config.toml
n_kv_head = 8
d_mlp = 1024
activation = "tanh_gelu"
norm_eps = 1e-06
positions = "learned"
qk_norm = false
parallel_block = false
init_out_by_depth = true
beta1 = 0.9
weight_decay = 0.5
grad_clip = 1.0
decay_shape = "linear"
batch_tokens = [131072, 262144, 524288]
seq_len = 512
train_tokens = 1027000000
MLP neurons of a small language model. Each row is named by its layer, matrix (up: input weights) and neuron, and shows model dimensions 16-111. Each number is 128 + 32 x the weight over its row's rms, rounded and kept within 0 to 255. Numbers have three digits each.
A block is one neuron, or neurons of one layer that tend to fire together. Before each block is what it responds to, as a language model described it from the Wikipedia text at the highest values.

Second or third word piece of a word split after its opening capital or syllable, often proper nouns, such as I-s-raeli, U-z-beks, Czech-os-lovakia.
L9.up109:132100135124132112129117135090113121166144052111106110127117085157103126118094100076159155127156153134090090141161141121126171078092126238127116122116154112145194144114072156102099114112140098099055114123136121151203144169113102141159074160072137108061100182141077106213112120068122222166
L9.up208:159158131092113123131139116129165146121131124119136133145078170140085153199063145118142085132146158134091076116150135141110106075142102191111082104130129135157172140189120172127081170101157154064032104123149148099180033110154107142120110169083133132182134152115134132150129048110120130115
L9.up725:119070160130183099106081135085133166143108092089110075165165128123127134100139074169091095178153148172123092112104153116141137137112118131111171124204145131082138123101080131146101109115192135147139125125119124145152171098156189051147077193128149112147070124079112128110140143124125145064
L9.up775:127030082086144114148109172043109199163118153120109124174113187074088160145123107083144125082131166131171091122116174139126126121125136141085152092107131112163161088149114106140111159164143114129115157098088189143120134193160072140175120141083131160136091144129130109070166115130087191145

Mostly negation tokens after auxiliaries (not, 't in can't, won't, don't), including not starting words like noticed or notes; also mid-word en and 's.
L5.up458:201184083102114135103124190133113076117141148083135125167099127096111137116181097123101157140138130116180058097114145117117132157127098129148223130108134106118215137098147141049099078126089145174056138110136116125117141157184088119120154122131160134163102121161181141105096106106103154138

Digits and word-start fragments in infobox and table data that complete predictable text, e.g. "d" in density, "s" in sq mi, "100" in vote totals.
L5.up229:167130134166152088124144160099121120104186097049153098136116172116168142140138155131135116058152150095126094118104176084146149118120159171119117157154144154135166175159097136074078106157100124157088116141135180131165119114125112137123065165088138105124144152108124125175099126165065200117

Word-piece tokens in the middle of a longer word, most often ph as in sym-ph-ony, em-ph-asized, al-ph-a, plus ind in kind, ult in faculty.
L3.up61:124109162075111137109136118165140192142159058130160122185070169153148152180166096067080138150120144126088199088098128162082104170164114142115135139127121165092172092135179077161136134106096174131091078103087119136125099112105151131197129138122175231160137124165118182129154087089109126165
L3.up129:109126084125145121074142103092158158129163088136162132119126150123084105117144112081151128112141128104168130130147143133134198144123149187147142124070131141117089145194110121113088087080088127156137164133134150094103103114112073165084111109139157091137075182197112116128109124171101120035
L3.up186:101109159073148137098099135115190168207085120118044142195100120103121158124124138086111103122110134165170104093207109148076088111090086140122110173142135128096081169118155118145070063151097109126161171098071145124104126157121110123130188175120174150099120183098090083077078139122136089152
L3.up967:072156175105120118082130117136145122121152094110149101156036130109129126192167097078084128129147130157140137146157127126114112138133116189108148096091091109102137145139094157090125115109131124163095132090131132087037081170132132153147171151129146154144149115163136091112113141161067121128

Fires on the word not after could or would, and on word-pieces right after a split initial letter (N, n, G, I), as in nor, Norway, Prior, netted.
L9.up51:065161154141146121146077157140118105130158100127099133116126151089182113169092118100081156118111160126128128108179097150136098152130138150130148092162113133150083063065105160048106109158160127116089111124127175104110134068145132105083118174085147152187131127132131122159178074151066099150
L9.up92:158157135153137240133136181161107076124151130152086091159062148164132122166092173173119161117130126145160119117136129164098057131105171126097081128069155168184108175105132137060094074140160118096113098104107137135097116104152162100129103149153144133170189180188148106105076109161154150108
L9.up293:127172160121045121119115137181131089134103114108125169149155123137115097108117144096096167130177177158190111114185088111131138065122168174047137110160167090136161128108145097142086147062116102107088148122131071135142183138169137127099134181082141135085060145130109109141114145184154101176
L9.up506:062153124144103140136124139122110173107103112067102189167128096117171112168143100083085154148160159167189116164153167140167090114154118146098135108162166139177114111133092166113105161147124078103122176139153141117113139193144123134174127119118159128061172130168109111089154079118158145148

Negators like not, did not, could not, never and no, mostly right after a subject or modal in narrative prose ("could not fly", "did not keep").
L3.up243:134103123146123092112130112123059120106147094055107100103086147132124139109171089077098128100180153171177119124147120132137146170110102166119124127103162140155093106080146179099165116124093102082116092104140196080144133162172138073129103134141136132096093096167143150140093077211155164176
L3.up298:123161138139153138181127152135115142110172121117118154115107087113143137140149120111164150169130135121176078177164137125133164138058106142118167131081185190114144152114145176074156121126082116132103152126170084154126132155095115145090083118115134130134114122091164138132121116171137136133
L3.up524:144118084140073146166084141129102118134097083124120165145095091097158142106179165098057142182117153122172123193160154105112157115072123164112164125085142040136142173070121106084131104151075105078137123119115107118170143144155075120134105150126172112096086134141153173092123136098134196133
L3.up851:167129152097135153166166117144152082125103110088152144169087107140141120137114090074143111130139128142137089166121058069135144162099083184130183158138145062137129149120091128082171104088083148123157126115122073111143114142180065096072101154139164096074135096136150115069155147139171157149

Short word pieces in the middle of a word split into fragments, often after prefixes like un-, h-, sp-, as in un-c-redited, h-arm-ful, sp-ar-se.
L9.up420:122098144123114119135110128144139103095128134114091181171102135162075122146119128059094082157127148091217075050107114170111117133175153127119169132165151135088079079107136149104164176133132130154100128106077197134135053126090090133124120138120186150142113128120077144142071137074099157161
L9.up561:137138115143110105133159196115107100053093112112151149160045143108135191146146196046108154168129148155142117174137111172157130197110124117106152082143091147087162121150148180111074145181120120166156074108089133135105141145119113167087196118148194096130090146142109136106118110110145170059
L9.up771:110174064123113159059108116097111073063154145134145153149117121163169129180144122038111130100130139153158100136162099137122132085096149138120168144142123105148090209093123176143166158174151103144149144110151155107117078102177121156156156116073159152197163115108115146113175115073112118131
L9.up993:166097115095132151104100143131151074135101091093121094127106095172109189170165130027147147090159137105154081087154111108097083156151124137182114162162179151071170137151118161102131132081137169093134118144084136073111149136171116125106136132101145170109142116136098109135140077109109138115